Weights of a small transformer language model.
Size: 12 layers, width 160, 5 heads of 32, MLP 640 ReLU, vocabulary 1037, 3.94M parameters.
Training: a variant of Adam for these matrices, 109M tokens, 9243 steps.
MLP neurons of a small language model. Each row is named by its layer, matrix (up: input weights; down: output weights) and neuron, and shows model dimensions 0-159. Each number is 500 + 25 x the weight over its row's rms, rounded and kept within 0 to 999. Numbers have three digits each.
After each neuron's rows, "fires after" lists the tokens most often just before its 100 highest values on Wikipedia text that the model never trained on.

L6.up554:497437515491515521517553538513432524505495486510471466461493498544494520473509451484514519508529495503525472504535533510550454490525501512512454498501503523485506507512497467455480468497539450438491539544530502488480502474506518496487526488500512471466504508516496525538504539448469482484488473523495533502486521490522482494490513511479455484518484508501506521475519455482457484470487491485464521492523474562508495506535500543514477502542498527503481515502526495492493540499486487
L6.down554:549512495496528516480524467494546517488448476554487478504512498508493518514503488494497466521494492519498503506515488492477470509525533512512491489471494487479492496479548481505449502501493501489517496515519464482470509509494491531487547501509507488494487528513447485497511469501499499474505503464496561509474508485475466508496529482435455542464473538511478443509468528501540461492500523474518559488466505519528480518485524520464473472523509505567513511468555500499504523501571504
fires after: " app", " f", " p", "f", "v", " ret"

L6.up347:464515466501481554513526468504484506483544528499472506496532469499507480519576451505511536478488466486526505487531517497525450495529517514570486526506510494495501524513548508489463504443515479499534490508497525463483524522527509511502525467483521500501520509513526469517500465542524532520470507543514463514513525447537485483475501527479519482505522487480516491494495524499506483538483475501512514471513449488527457498476536553502482491534503469468485521510501522471463485480482503
L6.down347:439520474516514464489501459508478512496521479457540452473503471496571487505535499502484516485463467503490520508508525482524479517532471499488462542501502543540514540541481492494526518482470471448506504489468480512443533529516460514490498488499524484514512463466508485484506507481510489517471520515478514515526496512460510547502516532530534520510488501466510503507503541489551466547514521474554502515499504506453504514510517481537469509504505494484496461484514515465443502505489505
fires after: " Re", " e", " Col", " col", " at", " M"

L8.up355:515492461495455545489491527510509494511480532480470542497490508465518458441471475525527518450484500525524538457471500475487537546510497518514565520508516513478507484487508478492549488495511497502485522489507493489463442500509502474492505527490514527544480473490489529488481482497503504470504507512481525519501513456520488474511519543485487487555505463500591501506468512496473492532519523514506502532532474510490500519490490506456465543476518482510490506447511537482470467513495515
L8.down355:509504497489503500515431522523452530497484485506517494493524482445547512530515554519526530477483464519501485490498517493480513518511523503464517518500472476489446475491481508475511519481523498452527511482529469468560473485477508529526487512516485495540541521503521510511572531525501500526531468495533475508490545491488502469512536506517488488526482495445465466500460484466507470500481484483519538478500480505501530485469489548508535546520517524519494516505521467505462495508513540
fires after: "T", "and", " Ad", "et", "t", "st"

L5.up428:477503529502460457483558511483522489519473499534491477486476545464490522488483442505504442497510527473501513510475512531495501491497530525565473522518498457528531518495477470585471536502536522487519434478505534542511505494473485479467511485494548465528496502521513502522507480510492493472487515548511478485496516482527489516506504478532510515509508514500495530497465480500488508459512452526457477516485493507515530505500493505519472523519501472494496504506524529511443470534469497
L5.down428:489490502509509499514531454501502499487501452464496474469526445499471541528456540514496451480453462511518522538504431474547572504468518476471481519510486481507495469522567464467543500530471451496504516514471485502508479527524478514502534508529524478489521512502509515513462526496511522506452483503474508517493464508477527510479484558502490510520510522495494504505508519525519495496512506517522463527514504491485527485540530472531525474522497510518511485476495460508516522463507489
fires after: ",", " |", "-", " ", ")."

L4.up132:489561534487495506476541576525450510470502487498493487451487504464519485474494500502524520500495546474474458488512544496504537476523501536492495484449509465482500513532503520553505481513460498460479438488504538466462461496477502502482546465512500505531526509471507545525495499523509506504516513517518506488491480527528477532506483523537472501541527506491530502510523500496525531477486502526478513460466468517467521490502532504529472529526492478521479530516482514503464457509497515
L4.down132:477505521474522573505487518478447463537507549449527485468534479494508565508504526482546449468504496517480491496488476513487494502511499483505496495493506527524511512553495522533548486479463488479485487516476471482524491500487479441477517474511498499493494489471496511484494526496520506479488507507511538486529472509497509491449496522542473483468508523487507489503497527513463529494539512500520464494477485496481498484505523522529437556511511532485496495514555496472435500519527538
fires after: " s", " d", " n", " T", "T", ","

L8.up27:493518495500510509506505511459501505502508473491493522511543515541525470484499481463489500472555462494540487459489473524528507469492519525496490482449525558468493489541469504478501507486460477524500480511512500482468475473518484501516520467499539506487493507463487472489492539513552461468506482492509494532482465488465545499502517508517481482499507512501518512498484511507537533470442507587560511468524507478505437506512514472495538544540498485499490528464540496505497479498490516
L8.down27:505494524510515518497481506527535479478485527481534536470527472468533505495494486502467537512488468521486476468544484513475533538549498518474494521515484526473477480505541483541475507455504521523478512496535455548533505481490508486520523516530533492491528451497523513532511490554491534532472491470447464506477464477526476504491512510508484507507502510517467476504492481535423524494487523460473517503470485548516510471507493498527449460521521496465523510511503535484476475479501514
fires after: " M", " H", " Ch", " m", " N"

L7.up206:517524493511511527451488534488454510496520487499439523458499493493549501487540518554509505513494541471472491492513505568490510527509499522550504485493529484475531482492468470532520505520495461497499418497481501481502470507488493517506501499506499491565500529499485519512477539494514509476458517519510520475518534528467448480466531488513477485544483456486466496457477471496494538517501489499489492500455479496518487513474532487523479507512471515531497514510550491543536490497524495
L7.down206:519508488470499459453485498477461499524530506497490511447492530469493524516516500466532473494488525479502508515472483479497552542470521491489484505496523523519474478479511475515601478460505474530488486502527452512518468469510490468486529537491546489503502496467515522516496509518534564513505540497503491521548476490498509481478491505492509491504527509473479498467500543527472516476466465512443494505553469452519501505510488503503501507501543478490512519519523529509463466516494536
fires after: " un", " s", " n", "l"

L6.up608:432437488488502515461509530528492530480503483516444496454500488509515520484496507506519503543512495503497471499542484546516477510512534502505508456507491510488498519488514464511515534498449467464507505516490530454506493485528514471483530459562490458455512517497492539495490489454501484504521460546494554476455499509481535518498458474496500474492490508499486542479506540479476470512514514476498501502482478549520485496463534505511467542516500531484486489503487478466479463492470502
L6.down608:514499461491498574482481470502506499467514534475484479527491513508456541505510494515483491535500495496479485468485527495475509490504488497473510484442501478512467524529485491504486522487520509491446451557530492471508480455510470547520516461495504562547495498489475518504497430505494446526472498462497499476484504506483546501501518490493487502499489533519539463490547493517546490486520482506522522485528489516504496485465485486480483515505478471512521549470524513536498478552525470
fires after: " f", " 200", " w", "200", "f", " m"

L7.up156:493511472487475532532456521510472488518542474523507524492516493491514529492488530515497522492490499460517470478504512537537555549521509508518490532491479501488548493467531527470532516462485501430503492501504474453454471485473502523540462493533497519509533533463484499447507514497486534465489500498482489492507493454479484451542497513504480464531504457476501474459492506484480511574479468515476524520497502519503480505474543486471482494474495483490503518522492453517524473508511510
L7.down156:505490472511498488514550495468524470501499503530442453475468494488457523458485502470491475502542525478501502509441505493479460489493485517564468525483512512504550546486476494515472519520501502495529483496506511480452479520504537501446506512536498544488472475534539500536452548470495527515480504516460550464513515468495519500531502486525506532472508518510520524542493497515494472511495499501525521475520502534469509497512472474524504514493492482491523468475499468494532462502522451
fires after: " in", " p", "et", " In", "y", "ep"

L7.up609:481484512466461500550493507502500493465498467497465453470489512516505496498538498488490509521480487537529495479496558512485491484520516516502515473453479481514506468520471510505497519488483544472508458527544527465550542481487517530502498492485498490484525484520488516509581474489457470492504536506505472504466542481474446469488502485515468464540525520492493550513532439517510515451508517557490493514489486523471490512492512554505517503516512521512508516501552492498517473491480492
L7.down609:522533484508471522485494476535487516470506493478495454531510497504560482515486549484509488471489517527504487550459446482473472508484486527530497514538501466490497491466515524550527514535492500494506529491521494494497514512500489480483519483502479435501514559523512506492451496500497520477487568462491494483478511515473511478504543485527493528497514490488532514503475472523533459435490465532535459481536465515490493515496527514495514477529502463558511486512499506473469530513509460
fires after: " |", "\n", ";", " (", " D", " a"

L7.up554:485492502472480480509539481483455510461476522530465511536528522484482479478488492509482488500498498517455525474516498509519519459475496504553503507506498478550495493515491538500487519475502524463496471475492501502514467463508513474475517509491516500504532487456524493470492490485516502453510489514557471489505498498512442498527491478510503492511534549484501523459534513512450512475552526537465489486488546503486497529481506574523508542528518471532496525497548545465494496564520486
L7.down554:473475502516548492511477475497494471500468552502501437543518505508526509489519495482503498504460480482500513522501439480464474480478541505472515527484485461507551500508533541483506497508438500508513494494502506483512505479507507470542515492509528496532492463556527464471509479448504531508505494525447463521536527533484552497493463477514495498514527461495498561524482493541525510468500473467508469523508489505471520491537440503497532489531506523519491494475516502494529502491494502
fires after: "\n", " (", " \"", "-", ",", "i"

L8.up526:495479493491500507475507462482504519484546489502450490482494517529509491477487467447516512505519460559517517485501502467492491427519504548499468485475502515441462498455503462512505543451508485507516499492559467475448530512492491529494495564509494493480485524492479525482495508484468491501489483510559511489487531518515520498502486465542480489517512556487474513516488527493519474559501497502479512521503490546494495486496482497509548496516468483458484513470470503499508533487493461
L8.down526:466487562527525516492515540502538519509499524486488478508476525535452530514543473524485497538513477491498463516487527497468501534510481507502517477502477479500506560518469457491522494483496486536446493480471553457454522486533529494467487489505474537505495533491494513513509503468475462501494502477480456494487510546493513513561506537462478531491488509522495463526498461499504484501515524531544449473506473468479479484473488504483544507512489533473474490516530486510480499488500453
fires after: " e", " m", " w", "w", " "

L5.up529:504504518499476475455455470498508518469507534523504461482538511475528536476497455501495486487536526475516476509507521508502496481514550497504535524513498457462477504547456520480455516513475494464498492513509523512504472483461521488517535498493533480496496497483479483509517489476464502479483504491513483524501502485567488483489477526469510484540501525504475531526521469439538501483478493549448464462493530458543532490518551504514503505527534492533502542520533528505496473514460480
L5.down529:497511492514474475493521486480515500532478488455518492507545505490475490520490488512487508487506457517480513527480499508505522436544490509498545526484478518479470515523497484519537465476512544527499472489482511513473511498499488463504506547501552509479453419519503496536532527453506515512507484461508484485517497495541523521508524507475460542519527482463539553507478470538500458512473488512493439485496492500456486530506488537465537520544497450495497530504520488484495476507499485
fires after: ",", " D", " was", " (", " "

L6.up479:501492514474483525496560570525546516488442491471470483451500494495489512513490465522510516521482513521481487535490504479525498545524501511480456528537507528518508501493524566510517492486478524467511547497544526480508514545478475488538488490508517471501533508496436492501501518485475498489519473497521517512488517526487495533469455453506512490546536486498538510446519494470517498506484477492506504485472482506517476510523441498508501501507459462489466500515539513492445512487502506
L6.down479:540500418503526481508543507493467498482466488503513491505498488492515499565477529472483469521475471516461499491500484507477516479509544483528486484496478480502474472495483507516484524490507470484493497538515493498518520474481535536468502535493475550462538512469500481499511482525528541467501486477476537527492533470508429540475528460512512537430523544479490485490494520466489514487503507512479497537526467494515522510530546519510506462509511494487524512488550487492507473469519481
fires after: " m", " res", " f", "m", " M"

L5.up330:521510530522519537533483449476458512495535534532497519496531483493542520507511460516503557483497496458494523512484493501508472522511473507524468508514511479524512477553529522475456487488457515493542479485489525449490471481470514523535483494496481529541543512469486506527483506511494542479496503505487518513477471470466482473517498492458517461505522446502530490447523494494478513559488459506509488501513499502548507530492563523511522512526491494483505533506536511526470465471506479
L5.down330:493486503498503467501515527514513486480527446492519503497526477470490538472540501522502517532498496527536538477502517482469484535504469513504533521445486494526525589488491523543483504529514506467488480480450466521479498485465494501460497514524523514442470479522498495483534500473492538479485528530515508509500508497512523516534547473461505469472512517502504538531487513483535439507531507546490502516494501488513461457492498485521475517480466458476489503543476489475533508503516466
fires after: " in", " In", " S", " |", "In", " ("

L8.up617:469504487451522512496547501508495525479511530530475501516480506527499525531496440451525492508490486458531520511504508454510501504497521507494458502528479521504510501521546485524492506476497494473548471539550483539496502477544461495494526501495543483484511459494501472499521521459520495462483501517535499508496508463490547458491477497502492475462519502513504527462513494483503520500477491484517540463480483486512473461479497492521513522532501512462467519501519476450400518481469486
L8.down617:525528505495524506448511510512532487465462524495517487447508460476540507468497517482465499522474466526500445514506513517524520455537482455473512525468482525470519476524473467498499516520512507510497510503539485501486532523496515502494541487463498481485556548492461544494512516523509521508488516493519464479484506476501442498503502501498534504516521489518500478535491499446487491545480474479529521462493448489492555530478542477514468514496511518487523479493507509491503481462572504
fires after: " M", " e", "es", " R", " m"

L8.up236:543474473494538560505531467528515525480533482478436511495488487509544466548494437486506507461507432482504480494518504479479509503530510503537519486519494464494533497533509507515518521496477511493540496513510485474516485505534488492526525510489497535501529541474474508497564503551469525464480481495526464487465477507501541451493508506506522519504489473491496508471532498464486513518492486536510520492472511459511487503469508499503507529498513452472509504450530504511479469484445507
L8.down236:479521489535555520505489517481512498474470494536502557467492501499475536507490511473455492514485488495485506538517479540512503469503511491493490464479463529539481497527500532519509485475523514504522474478491487551467545527489527550532481518530502490499490470505513523498495506540541494488533512516498546532538545505475496476472522519499479460546512478532457520480485496467500425498493461455488507498512448482491520509522497497527483505492514443509473512509473469462534514471485489
fires after: " M", " e", " m", " pol", " E"

L6.up350:488454520473479500478496523491514514537537536558492479490520507509484473474487492522523502485498482505515485500481490492473490532475489518466525497554533550490505491478471483465501535511474510506517510515546481480494422510493485494481526531506533506510507555479478520499449535497483457471512470478505483527517516501465494517488543525511495485504532486500540494465455513481511534515504508505508517490530506521467442535478497500455492527476535513511518485474436511501486439511452484
L6.down350:507477510479524476507490511557480541525513514468510488455512511500527473524491505463525505528437491483553518510481529486480508517549488523494511507515494537491498504457542475508504467531524491493492454508494458523464462508539524531507452503509502494503527548457524505503524539494490543503524484509461427536496464466498498470500513488503511514539512475457477526467490505528484506532475500499456496474502494517467501504486514538473522515495564466491489502519473490467484506502475508
fires after: "t", " in", "in", "v", "st"